MLP neurons of a small language model. Each row is named by its layer, matrix (gate and up: input weights; down: output weights) and neuron, and shows model dimensions 96-223. Each number is 500 + 25 x the weight over its row's rms, rounded and kept within 0 to 999. Numbers have three digits each. A neuron's up and down rows have the sign that makes its largest values positive.
After each neuron's rows, "fires after" lists the tokens most often just before its 100 highest values on Wikipedia text that the model never trained on; "fires before" lists the tokens most often just after its 100 highest values on Wikipedia text that the model never trained on. A number after a token or word is its count.

L5.gate770:504513508514461508484478487511472506519547504502479492520494479479480498444522496489524452545498536518496471457513493509473535495464481487433546492481528518487515460488518494577506488476541517519568498483510525525542538535475525490511512466476523502481547548508483503484480523520489506502490516470526490474487473485509494513531478482509467494452524500486505465536513505525479514471484
L5.up770:491489489512465519516502523455494511535485524505525512504493553514512479479477501499514501533495520520518503497505495503533467536457490527439480470497504538528495527451501454491495492483529518504562485501514484492547543497513518533515491493491526479504525523531505503498471475583515501486502510475512498483508528526479500504528541557476488514434470486527480499445479523509480485524537
L5.down770:480558520481494532513522504519459453485491541500470503502538473504503466513518504526555474500461501511512508493526511479529509481538475449501465461525508536487516458470462516469507504499514504471518506489482476498546483483500525526492529496472524514528462488496488466464500486455481421516482556527487496528517530509485475505527539497516549500513480542513514499501518550534516485513509
fires after: " |" 38, "|" 20, ":" 8, "-" 6, "\n" 4
fires before: " |" 32, ":" 15, " medal" 8, "'" 4, "." 4

L5.gate142:474504486509466518514471503530453528527489479495503539502484459476474515498542510523538480519525508511497493473500455510523498458535496488501515514519508533491515489554496465506480512497540501477495519485493465491488517516517511432550507500475459503517527516499451496531520511504543530517470475482539505463502483470541510473473533472479482510498510507542488511497510466499526491529471
L5.up142:486530519507499522477505468538497482509480555528517537487488523522527503491489533510523483483506471516514498505507490532460512524478492519496509511498533534520527488508477473538498475529486491442483491495492441497519526491521497484541472489478545497486530501544488466506521505472571519479450497476507551483498488494507524481474513468461513507485481507464487549484463478504495510532504
L5.down142:517520514491523511514514512511511470524485498500532574513457523504512521511499475521498489497509483527484498541497489500501472508499503507484491499501523500502504490501492484513508497514501490478512488484495432506481494499529491453526484495444538490517493504518500465523521502502542502504478499486491511503546501459500514508478554479495501504485487503522511500479498495492540499518504
fires after: "\n\n" 100
fires before: "=" 100

L5.gate100:511498476544526483534433465512503515515515525528517489474527486481492486480559470479509506505520513476495443494538510499533473467503513536507498506485540505482474493503483480501515430476490513518498501489510497508514495553494497486516456525491473516508474491499477511481483498560490505515493515473515526507481511487496501475446537479484493520508478507496522516498478474513489514463492
L5.up100:464501471519536466518484467489489480482535502511526529477459556483499518467511510474469512507536534465508483527493499506529520475481505500506520517482543508523469511489504524486498481425497517525490467491522503507513486537491513480502468551478493501521485473450510536517504518559489468497506522477465512488513509485537478516466541483476486535543479510507534515462477481483499517484511
L5.down100:497519478486543500514492480454515489563480436493496533521474498476493490464476459497456532481501496505484562509479499529514527523511502494528482495467511464514485487517493468488487467463485479469502521487538480512480511486502502483502519507517505457518506465474524507531471515471528519541491540466511475456487528500518498493510504514487502495507501511472522519492497501515544543525513
fires after: " U" 24, " J" 10, " C" 10, " A" 9, " W" 5, " V" 4
fires before: "S" 26, "C" 14, " D" 6, " E" 5, " Cole" 4

L5.gate397:537535510474535473492528516499516541510500516485453467506497490533503479506489504462474489491514536502501471529512512471558495484495564502491481466506504527491485521544536505522507513471491484517509495488501498476487435502473519502513497458465467500452466460491512482507469508513506532502522562506505490500524517519504478491482532535504512539521486495492473521489539465522486520496496
L5.up397:496515527454505490533490493490501539481499507455474491559499536525538535499494491505521487477510533526469527502532492448503480492515497478497452473542553460478515495492536476527544514495525467513484462542481515504448532487523494528458538468515421463491476510506455503465502547509536504481544461534469478485519483503509493522512521500515487507487539477483493499471493518480555482486496
L5.down397:499509465521541495494477486510523515503544508486521499479520476499512462498555513489459485480518489457480482500487569497451557533525503547475503487468487461506480545517554484532483534510526519470522493498512515484528460494499501475486470473505518536485520459537458543499513521537500491488510476521506487480487506467478481529506474437512517491536507514487504481514490514508487492489458
fires after: "-" 22, ":" 18, "–" 13, " Sep" 5, " October" 5
fires before: " |" 31, "|" 17, " pm" 10, "," 6, "-" 5, "19" 5

L5.gate3:450479439484453473482464520548485506505554516487504477543559502479493537496516499526543495534521458507485496477505489470540484454483472508492502500515527474531507490545525508475544507496502443548494507493484518461465427488506515455482480511480534495525451489511449477503476500459519502488491490509487499465545499490516477511527512478518523475507529522528501501503506515477502536475436
L5.up3:508530499485492497518491514518536493497509499490538467500525537489539507497505504506510502471472558542471525461471491477498472483446539506481458499536469499518552510475474494482518486511468488489553496531525444477499500493515508537483558493489536568461495525532511521490492448480481476516511454489539476467509496488492529480515523474512509474447505498536489519515501505457500462515489
L5.down3:529505526560463499497509476513550487462463502521521500519523518531498498518497485512515482467486531460522509489489520435460514525478486460526496494477485514513514510483482539507519517495485511468483491528512515475444514475497552494491502482497529537520514522489512530534493490470515509501533518463525473509480520481517524505478519459525491527464448500488493477531491492517517497548483
fires after: "." 66, "," 6, "/" 5
fires before: "." 66, " |" 5, ")" 4

L5.gate49:489505514525528503483486528499535499510508493510522478545511497473532512478501492463485488506513554536485457529526500471516520469494506499500512481510496512550488478546526435567517464506494494506509498490470477495500474560480489466547451489519508491494492498486498488488533497531499515545491470475521452467516492504496505486502560523497464490503451482484498491499503480506455493446475
L5.up49:505539500507498494498485459542525504573465520493542504504490489470521476489460465514484525507481507537523501519528486497479540499467453487469467505518494540555489495500443497482528472474467492475481503496474505493509485489483457493492496520488466428530508543509500489505499481522519502534467488425477491481473522519546488497482549505454475485525514457497522504524519458511526491533464
L5.down49:522487503484518532513440505476502474487465517482516508478485497491519484494475499483463507500492449511473478486510517494489471460500516512499493509500538485514484492501462491488502476525458516526425490492475516519508444508535518510546464516487476507496484526503530532561500518523501486480453478514485529472473499494509478520512530479473462476509498494452458486476509485517494499558474
fires after: "\n\n" 89
fires before: "=" 86

L5.gate733:471493504568509541474495503522460497493521536480486489456498511461506528516524500468534469473512509542450484507502498483508513474500464488489485497505508502518470475513502461559522489454495498540524510433466508506516516503515512483534480463456518469502489504502508503518498511497506536504475494488534483541499476448525507480451527467529472512506480495493476511490512509518501470518495
L5.up733:496480503524520545474482497513522483498463459522509506457470537476480498460498522491503521520515493494487515485518527489475505525485454506471463487501481502500487476469498490517501489504498494467480524472466465496515473487500518506526523486545505480499514491530447475487518474529535486546477437504472482518498489508502472504517518486512496497477451451526448518484478499504476454524479
L5.down733:540525553559529479482502486546488459511486518493487519510498523484536537510486492471501517520520481502501465491473541452494472505502482506455512474522474484490504512465519452511486521489488502506504476493501481450516510500499447486516536497494504467479549462527542547530488470528529466574496501431494489523494513465490489508502515479492469497470532497498504448440517514465521484520489
fires after: "\n\n" 97
fires before: "=" 100

L5.gate362:470485493494520509511457503548494529502518493499502458515484489449570494521503492543526464487497481504507478519495477445508436495497541506468476498498504505488510512544462542548469503496515472497574518485467528502504511466500517506516480521455504511483462437562487479483491531523518540516475522529489492458487543478490464516538482523470486532474491501486508501504549516508508528480500
L5.up362:492529516505513506464542515522547456485515508466500493451502487487501526475508528504484502501497553493463513519503479501512467523544495542527443495517472462545508496529501504520512532510476547513504498524539487502503506428477460500489466523515513483489529466504488530517507525490482493481522513541480484466504470481476477535502507509522505491476492503509542544470518450491489518508494
L5.down362:483515549504457509480495495506511495516517497500483532470537475491518498486493542496424491508500500497483529500467542482515515527513511496457512507523504488530524524529504477514531531517485460519473497508482507516492504526479550471471469508498496460485519491466486509485508475514505493482509499451496486501505525415482519579486519472481488520481493477521490487504484476487512473449528
fires after: "-" 100
fires before: "|" 100

L5.gate795:441455463544525493520468496517489509491515518516488470458563506471523577487525505515484491502507506481512449502525508519498488466492497541473467443494532523536526472508482471492484448522485480568515549485500519511506497524498514463497505512477484494508445498466465497494481496489508513499505520503538538487483510500541491515524528519532505475486483491479484505497525516535482523480441
L5.up795:508489531555528487488536532509488462529518527532475521508559477494536520440465518566503509483513528475505482532470516537505533516465450554501465520492529525516494500460478472483520495511462504461508493529484499485478503489456480524494509545474548519496476479472461514527505480514446503516515521470501519521488479507495498508486522484481509524537495495531502505486506507542521549505480
L5.down795:492507563484473503492499502511515480525486488499496500536528474478509488482471523465516521542549569478492513520487522520493484486489521520466520529539461484531492474487528490465483454470464464463500483500495486424514492493495486501520524530449448507509502523521486483511497523494526490524493495485542461510499459466503530507493493518515504525491486439526528531505465511515511484533514
fires after: "." 80, " Species" 5
fires before: "%" 34, ")" 17, " (" 16, " males" 6

L5.gate70:514452493520455472510536545533504483504491547530473464482501454504517506513548488512543501497494515475512480498505473529490491503515436511482474510544514486521495467528493521522462510543504512495491512462489511498541496480502505519494516421476486490473517478550510501485465485514479500538506510462491523528493497463487561511547517523505470488505481493509492513484523499538537508456482
L5.up70:502529512506515514516517513543494528536496486507508558476519557505467501557511445531518527533517482504474496475533488504481485544481502514466450482478526516493461465459540465492484489559471454529515474554507502482529499530519515522489498535521475467536483506436459535524514483495535491524500502479532542528486519492537509512508507527565496513474479491505515505471468514497517522496489
L5.down70:498495529506498477527514483474533536518519482540453458509492468496536476499497498499493517481485470515490473500493501536421530540469497504510533496493467536523467515487481564462509486527439526498478486485490506484513484481468498495500480483502523483520554494475494500506464505514493508547484523483478525512478529518499545513505531508486469434540558526495524521536468494529487523489471
fires after: " August" 10, " October" 9, " May" 9, " July" 8, " September" 8, " December" 8
fires before: "," 68, " |" 5, "." 4

L5.gate371:453497463502468564490501507538461507542494492506542518494492500499461550510509503485528478525513487528455466484537471517512488482508481500528505529505560528548534501519486471542516498481488493507508510495507481520557517515491539477512489496464512480517503541541504496472503500504534546493457469457472496473487483503529520491449546484509518482531477495529526519499517462497484474484511
L5.up371:478523492468480511511527524525507464527474475448539541523486496487467520504489477497539502493490470533494462480532472520541468494469512533497487503489526532499527489496476469546487532466477532498526489511509460506547507499482513498476482505453498471503512503518528510528517494496511548478452469479477474502511471537517511523492536498477525475484488524520523530475500457494505461490543
L5.down371:496499486491493499511507505518505451504504496480541550507477504481488502502503499492500490508495495494502480500518478511501473494480504504503491500484516503495516495489495478530507499492492510498509499498512475506500507503503502496488485505443513498503494504513513502514503511511505519493474487477501512499506490533508501504497531505495502487502485503498509518500491492508511490481519
fires after: "\n\n" 77, "." 23
fires before: "=" 83

L5.gate137:502457482526510510504468503534506529487499497505484485496527509493522484528512514501550471511512489499474464485515513473556463437476500550516495501485525486469503493537491478539517473477509536512507517442469520512537538518472540503517478510496518513452508482494483492486464494497484539549484515487532520499460481468488485507479509529526507515509493506466524516545517515533515526492470
L5.up137:471473482520495484509508492513498480484525491518488510472507503507545507516556521472527483490525483493477497537486499495501473499465543517497506471471538484475484504523464511525502470457502494516465497459518503494504540539500494522501530546454550504492517426449462508526475472477488504477491537493505527464461481496509476534487496488500500470479488539462476537513489500540518517473496
L5.down137:511475499478491495478554540477494463512497442490494502510449528486547531499509500489481555514509483488520527455522502496468459495476491485498526460542468510531494459534450551487563508505494510510499531512488457521482511528504511522512531509494521438466510506479495478524483486472501526496464504500514502471483487481472477428499535530490497518515511508491527464495495521516519504513529
fires after: " U" 24, "-" 16, " (" 5, "e" 5
fires before: "S" 24, " (" 10, "g" 7, " by" 5, "er" 5, ":" 5

L5.gate822:469508477490496508467499486537476504520526500527545520489473469472467525490499514473510491507517498537446490494529520490519501467501484524530477544530540497517502509554510449502473504456496457486520495475512508499544491494503546453516493477473483477500465488512473509495512484525510526509463478498457495491477473461507525522443543449505501500525496494539564481499504494452529467511485
L5.up822:462516497473481519498509503518504487514458483502506544499467454488497512486496505491495499498530479539526472516505491514513475505492500527500477532518529504518521461488514456544449530440477504501510482485478472512529522508516539468517505465456524504502521464524528518516524501505506506454472487475490497496539481512524480459490538474473547496496475483483507527492488476507507497502534
L5.down822:473507504515498541495518509509527471541495487506556537512470512508497506493491495510506509526497503500483468493515472508485506510475492508490486491493488509514533505494495470532511509491514515473515507504500452537505507492507491485508481498444514485493505520519509503505534482505516504484459492477502487490509492503513518482496543500488501486491484503495488513481483513525497472497529
fires after: "\n\n" 100
fires before: "=" 99

L5.gate364:515454504528529482535505488511514509499519557515550481487527503471489528472490496510537468480512452523481439491535501510514508475481526504481480472483505515516482488514480498481508501479486476553530530493471456527507458521514504491518443512475495490480506499506475499479466502494507490512531500513485535508526484503477536504484497500548491508498505488482483494499475519496480490506482
L5.up364:533477471530527494524505524579540511489529504499524512438502527471493480447489538455482474472509484535494505481489506536475474514502524566505513473475501468475480505494520521485504522531515514506508520508498477531531499497498484481457504548466500473530474506460488503506477484485496495499524486482479524511511505485482492519496487463507468533522503533498550457531502535489530484472516
L5.down364:475488502479539495500513457481547507478475538501512514471490506511545465494524555489477471473511493466480499455487540502493493498504545514475482512504505497500503469478497485465492527512479477511576459538521464461527498506498491480484493518519502477498460483464486460464516543507497508463517458487475478504521445504528522509504495510505463519512522489544504480452495444535516492478520
fires after: "-" 61, " co" 12, " 978" 6, " U" 6, " W" 4
fires before: "|" 61, "0" 4, " D" 4

L5.gate712:512470502500506528459447513528460489552498546457519504546506481464532546552504522509480476518530511495487502465533498489467529504529474455549488474494518549534547486537465495536511497480516506508496548484449521492551461502529506480482486478484460507490565516488512482496489529484534506491462459474510494495487495458525513533509510519532503507480530429505574500523493492475516512508492
L5.up712:483484488486489499432485520485486495543486562477479529525460483468551537491477514480486499495523516490517513509514476490465530486515512476558479491511508537517517498506478507500497522468494502485474497529485433529494504491497508470484522499502508541532540499541524468494502521514508506515476490492489447515480469522514514484505530494501502499474508512508514532548522495502501462554512
L5.down712:501472502467511511499522543489523515527486474510488493506466513505479468507541487473494520516476545517495482545474463519484521534534528567503493538508517487492460469450480490503457472492517520458500521474479504472495505489572542514524498524520512476472490483502522542521506524500498487501509536525524487531465489505513485504466494498511536480493499451496502480517521482528507488540500
fires after: "-" 15, " first" 12, " second" 10, " Succeeded" 8, " third" 6, "  " 4
fires before: " |" 28, " by" 13, ":" 12, " the" 6, "\n" 4

L5.gate670:502519485523484547476515501574493516493495529435515515530499507462489502503523454480509473510528469513517484456531496492524466489518484517484508513499543490536513519550512481532474493495500516496491491495515482468568540535521523471490502533469472481516518532507552552521519537491549514504457461498468500495519503478512497505465546485472487454501498497506535479497554459489480443500522
L5.up670:485497494483504506500513516541514473548488535449541530537488474483495483492523485508509491506479484518521461470523466510522503494468506537490508491493546513510528487526497457527467521489505530496492493501530448518520499498521507491488484521457504456513493528507554535530546511501542507463442473458505537508532492520502474504490557479453505478484482506516512485472533455511494478497529
L5.down670:506492495497494501491497507495504483510509496484509517513504502498496517505518506502497503481492498509497482492493477495498508480493494493494487509498500512504500508514495476530498487497499512503504496506511482500496505505537499504490504515459522502497478492508494503516513502489512501505490473486506499501498496487501504497508515498497510492482503493498507499505503488503502501498513
fires after: "\n\n" 69, "\n" 22, "=" 6
fires before: "=" 76

L5.gate487:493421500492448538493475492578480500453519468504481476520513471507513515510524496533488515491482522472475505498531496469482535480522483541482517510472524521491470498570483502539536481507528487522513522469508507505522498532526510469499509515478473517484485488515461530520472520543498534489468505505532523487414548476537534512523558494514486462534521503486491484510507512524481546487465
L5.up487:484462492484517528487524525463553527512474505513515495486473479459549487499532495497472491516525489465495558524530476476537492464505539461529485494514513478502538500518478484514508474501515463543490482477467494520481542482510499518535502531490477519525496461485488460518506497523541511533487449537484468542526554519497491506497561499497507541500505451535493543542459496511502505472529
L5.down487:511496487435567516517518524499506526531478476507537473504502487479485486533487504473479481522484495506489512533530517507512487514509552496481464481512525515521501495453488477485498515508478525481503490515457471492524445517513516505481473490487534531515487450466486486536523465458495475505532517511502530540473487523490469489500513531476528517518503507550495498463565482491449510504510
fires after: "|" 27, "-" 25, "  " 7
fires before: " medal" 24, " by" 15, " (" 14, ":" 10, " 0" 4

L5.gate209:508499471514517505515512491517498485486521502511514484518492509477474512479491518511494494489501485488489462519525511486522464506514516488486489459502477546513506484480516507514547515478492463499465493534491489482466469525447494504510464497515448494502495461564459513480472496489506516524475446496450498536480492467522470457493512492523556492502488522534499499501537474512498477495507
L5.up209:485488526510519503468500502529487492490509500485520523487497467490475470482514486481513494488464488507468514512502493543477526480531441493543471517491487491463532534513467469469501452517542538489471487508497490534514546517549482513526521533477510474510488541466482519517497469498508466492511502516510501497495494490497511527483486504517473462496514487565518509517469440510494481549492
L5.down209:510526512515474499490522485467490515512502503497488527474482474512540521498474488477493534501508483514472527531499482488520472513496518451475482486515515517539495503481472461477505500501514466485502451485530455493492517486433460512484488473502506486505446529464493506473488512462512510498458533485492548530470479418492487501503522527490516527505479464494477484503492445477514504510497
fires after: "=" 78, " =" 18
fires before: "\n" 68, "\n\n" 22, "=" 10

L5.gate0:528522494463530465500476507520507531550488496511504527494522489524474504497519474533526477496542471548465509495489524553545487511533467529555493507517493500529516490520515487496506485503527505487516504510442500506494477509515498473513444536494480490527508490554509484483513427479506470488476495537477472497533457478494520488451494476487492488512481504529498539486535439459490450489521
L5.up0:501521514484501436476467536502498480495483549498525505499498440486515518472521498479502516484520510494517515448496491491525523534490510499509530499493486524557534538523493522492458517512517504486501502500451512507504486530493507489464487476495504467547515501527536488510476496473529541525433506507523499556505469506499511516478523482478538509502502548503507499496523476437531496494523
L5.down0:491523475525514534483494517510531481505486478529493531485493515478491498487468499489485483534507482454474463494519519476526541478450501493461447488512532512511486461469515503532468520490464489545471509517511514504501530500474484499487483482512488515474483487452496551499508528484512518520478512487510541486503494520500486530509517503508523540501540477504493523511447489529524491543513
fires after: "=" 32, " =" 30, " life" 5
fires before: "\n" 37, "=" 35, "\n\n" 9, "s" 5

L5.gate28:522461501557507475502509459474494573487539481482534469467548488491488526510512473495521517510447499498535461471582496494490456493495536514544522472483492489511521484494481510476504427550459486515521518511486481482493472517467478511530490501508461450492446480502415522492474478484551476535506517501469550511463513492517472517519514528514480471496440491500509495486476498501527511499499
L5.up28:502538534507448421513492470510520491506538508475480525468519540502493476505487503484508533518525508491520499484513523516493443532532506533501526429512529515542501524536477461513474498525434537479499517507503478449469502503480468488442518502488510481472497511516502501528510485459538482503516503510453496506462505503499441527549518508512535478491491515497513500470486519517528486492537
L5.down28:461515536509489478481485482494541463472505504487471510510503514495493462570514511504440460483523489466532500466494492484477482524497492475523446501508505498508501540479482485517491528510513485529524481505543500481482541479516508487477500462477501486485503509529505485521508478512513486516533544467465507547544430456497452526511506512530517496471523534504536486510495493511493510473496
fires after: "=" 25, " =" 25, ":" 5, "CE" 4
fires before: "=" 26, "\n" 21, "\n\n" 14, ")" 13, " (" 5

L5.gate412:530488473495489530510526526492476508510476526501457479544508464477457512507544496485538509501481492526444475506542524485544482479470490490507483518494524531532490486515516468524522483508525511516532495482511491501513520517500514523480476486475476459493472523532480503443533497516505496480494500511472498501504484537491489428486525535515513449501480489506504497475538488508464462502487
L5.up412:471495492469513522497497499514492473513469489483558534538462499464477527488502531493515511503527498520499467505538478498497495477481510483519521541494534523503519483501451471525509488496493516530503505478510462541524493487508511484487478484463493504533501506489505456495556511519523490477468484477483486486521501534511475475470573525471494482504481519482528507487497456485529478502515
L5.down412:476495480505489513486465487535504490492532479479578539490491502500507531480492518490489510492491514517506485487503468522471486505509498514501530505491505508502533504476469478535511489482497532503531504495513481506521494509507509477498484517445504515520504488508530514516485498494499504500460494480504502479484498532535514511502538489477483494507482501494510507506462498528513495499531
fires after: "\n\n" 80, "\n" 6
fires before: "=" 77

L5.gate693:469495533531520541501530534548483497501532529509531502481555507489480528517521471508496482480474531522512481509491526496495465484545538507510528505517516496486488490473444500485500438502484494506482505488536481534503490523499498487541538514466489514523505574500490492513475486458508503484483500500513548481460463454533482494528533493517541509530439514509497484541480499473520477523520
L5.up693:502462512520508529495517474496540477502505517500523516495546501507473505479470436503513519511486500506487495487500516516488525514531526517459443516527499482500512520524455497500470473514493540530493470461477468511536497499482494478529520479513469513469518501513527483503497472502498529496479475485497532497458558549512509480552492504447530485538475527486489501543466486445534554524496
L5.down693:501520528491475495441513526550493509496517493505557473476519541492535494474498459463496483507474494477516523513519475519540487472567479475498506460505515513495520495519488496502484508516483515462445466481489496492525465516479490531521485493478484499499521523489482470495510490501493475474533586500509501521506488447532500503520489558488544441509464493535489478504489504444540519505491
fires after: "," 41, " T" 5, " United" 4
fires before: "." 23, "," 22, ";" 9, " (" 7, "\n\n" 7, " |" 5

L5.gate305:481500482541506485478471509508458570542484483519509478543508484481456506508514494502521483513491526542486469494537460482523497476553502477499512487492525525552494525540497475517540495513495466514528534476503514510482496515492511432546491501476460493486506497529490475474508466492517540508476498491495507495483512467564536506478554509530476491528523460524502536506496467533477464470474
L5.up305:492488475498496512512501462529459489514523543442542527475514482476497517503504484461539504464518441496505510507531518518492478458521438526495526505526560526455497485522510504528481502516489505501512501458477510495542491508540556514501485474454487493499498557492489512543475520523524497520472482454492492515496504469519485499490507477450488497465502475514533468511518503504525497560498
L5.down305:511516484519506498503548454521503477452531487448480472504478516483502502528482540481498511481488492477493510500500518531474474538451456519502509511511501496471512487491474526500465518503477510482511468470509497534545504488503489537458513502503515512486500523506497494565504525515536501489504498477492535482512524488496476512508456511468465481459489487459492471507503511511516512522546
fires after: " |" 30, ")" 20, "|" 6
fires before: "=" 56

L5.gate600:448488479523498522500466458512454523521553501496483517476515525515511501537518513480504507548469502495487471523503495512555510492522508528514480458435492521496513470488469482538511502493473486515519519447472551509515510525497493479496504509509445530512510491495450533472495515545502525524524517444469494491499476452469474470464488509517530485505511500494463487460575545520539499475454
L5.up600:493492456524463501493487490466476523503489531476473443544478487545563511481467535473482488493463497511526506467493494550533532495495496468529466506512524529513532513516523492504488488434490522506502532526453467533538517505496499500518530516533524515440511511498541572515478508490476510508507469485525447491490462528470508506508478484484542505451489476453484517470510512517546509582472
L5.down600:523509531495496489527512486505545503471497512476473488499489498492507461456525477525553493518465504535512498457490498500508483498518504524483479488480512508482508478490488512515452520476479536507490513506482529457530499474509477480484498484521516510501499484521476542553556532510506499486464507476533474520496513535487534500511520471489560491516490489482501464506531535522482473526485
fires after: "-" 58, "–" 8, "." 7, " (" 6
fires before: "-" 50, "." 7, ")" 6, "," 5

L5.gate826:499516475497467507500483491547498515518538520503504471518501489520481500505525532457523510530471500507483523491561535502520488486500495532499519529495538497484515473545470524533547523474490460515553569492457495535525485522475483479506499474482433460489500499483512494524507471511489500486465495452488501501471486484526514542540547522496485508559502520507548531498545489491489470490454
L5.up826:524483515502526532443541477511481481487481512517499478513497488512500505530535498507497503441514510522464482536497530456466493512469461527513482476499509530485512543538494483500498497522470494492489483482523489512526505504514485514490510474518483490504509525503478473518482478496493508495478524523464538508502487489513526481491476507470486536506445466471460507522498479573489547536507
L5.down826:527510504490482501537487509491541503458514506497451493528463486533472505530490484491521507502510465549518498504475499519506438482510487543503502505508438518512514482511516492514523488500480515475472483496502508498470493508495492488525476499510483529508517532480526482465517491514543494498447541458509551489478452468479487502500508509510539524492508501464495475532470468535527517481474
fires after: " |" 66, "|" 21
fires before: "=" 47, "|" 23

L5.gate880:490514453552461527491492515527447533526498506527535479498503477500487536472520472518518521535511509529471475514547505506527495474489464517495522507531543534506516471529507454513499525511524498488483512538470485515533501521457537471496511489487491490493510538516483490493527527487531565480448442493474499525482477458515497473487548511506509489517477476504463538514537473487491474503469
L5.up880:472527485495464490494490478511499504542506505481535514493514503475484500491494484530528516566433468527486496529562519510521478493465495491493495489468522505527519479499485446493505526518493522485504474488566449509521536481477480489506531498493515469544465540496501511529521505502535512484465487484481490537487465474489495505523535511503520505515489494526467531483493466525521490499512
L5.down880:489526489479503500499514504516513490514482506496510531498451491485479506492483494527493515527508465510485487499489476520485475507493488477501490506503516511487496501489495498481513544506508490458506497524511482518489501504479490488470505492482506482511505530518499500495523519493519526479466513493478512519485479399502507502503533511477512508516480487502508494496481487514504497499501
fires after: "." 94, "\"" 6
fires before: "=" 36, "The" 10, "In" 7

L5.gate105:458483506541505529420489474497485510527491491493522501501509511510518483518548477456500473558515505500501492532557511511532449512502495488541477492486518513507482533499480501528465506470495490511538511506488504488526470495517519525521489451528503518479481443503487499472458477497518507476504471531462514563506471458482504499514496517545479460487480506537475489526513454484519485519525
L5.up105:493485502483534510496483500513516497494503504496535526494512521463451528486474498503475481474486504519483474480493523524499453491503513506506522443511499474503502489513493472445457463507444514481497503475522494436495503500474461472524545559537466469474496509506470510528492491476468502514527517519467484502514466495477501562468464462508489493486515485473503478505483586474493462477525
L5.down105:495563469538535485430468481487526470483493490507475530514489517477465473474518539508463475530523538508508486494512519494516485493540504465495440466472483522495498536496502524505511472542519515495478528517546523505499537520441533479475479489536508516506504514521470504495513529454503504490457470478473506530503491491520480506521507528567520483502514513522496515509495516485520515507487
fires after: "=" 100
fires before: "\n" 49, "\n\n" 37, "=" 14

L5.gate414:454473469488509548502493501512514501526451478545516503477490504473513506462516483500477488491516460516461463525502515498516468504529478502498467537495512460465481532500488497492463472529472469543517504483458523491547517520487530482532496529480509488550490502552512501482481479549506489494512532527458540470489523463493530501479507512545455524564527478497511513497499466496490478473486
L5.up414:513523509494489477500543535498530473516464471501502526499457527467498491481502475525507505473470504493466520518464521517512462496461517480520417521491499456478498503491489488514468515517494482477490472491474489480478525532499478496521561548495541497483493478521489533521530475538499506504508490474477508543476520495507483497510526479523487468501485458517436527452464486551538502537539
L5.down414:498467501475477494489474488510521500489535497486473490491492522515551484518536483492512499488498455505509524510569490523535509459503493486467520456491528545530487505563487507504496481520517543506515477506523442490501463507482521503509469482509499479509489526468456517522466514470511519501484497514498532507523454466492501486523484512473512499479490546506489488508480481498512511510499
fires after: "\n\n" 41, "\n" 13, "=" 6, "ing" 5, " to" 4, " help" 4
fires before: "=" 61

L5.gate621:509454522536546537531497482484474489514517512513507463464486507456463514496528467484506468487522491532465471470532500514526493477488448539472476494482489513526532514510514471534543462494538528492542504525456501483513473488491547482490516513499479473495513527504505471475502493513486541518504476485463470531452483478518521493470487458503466462470513520541478504527488465438507490490477
L5.up621:542489478489466503545540546506458491552498562507502556519503488545479541508472476457495491499487499476466519539487503488497439503514493494539518507521493487529483494473487474487524482496519492497492507493510488517520478510509475479496490488473508467513496523494491477515497520500479493480499521489450494464556439502534483527489556513504503497480484486484515501524468452477503537510526
L5.down621:506477487517468507487489517486485498497503523518505496498466489540487515473471476514518508482494503467513482490502511495479493475542525522495520526524489488428506476463486471514516524456527500516502457514530495493475502496457474485511448492498457498481503504519467495523520501526488487511487509514439455509506514537506534509454508511500522525495464484487517490501522500510513471543518
fires after: "=" 30, " =" 18, "\n" 10
fires before: "\n" 22, "\n\n" 19, "=" 10, "'" 4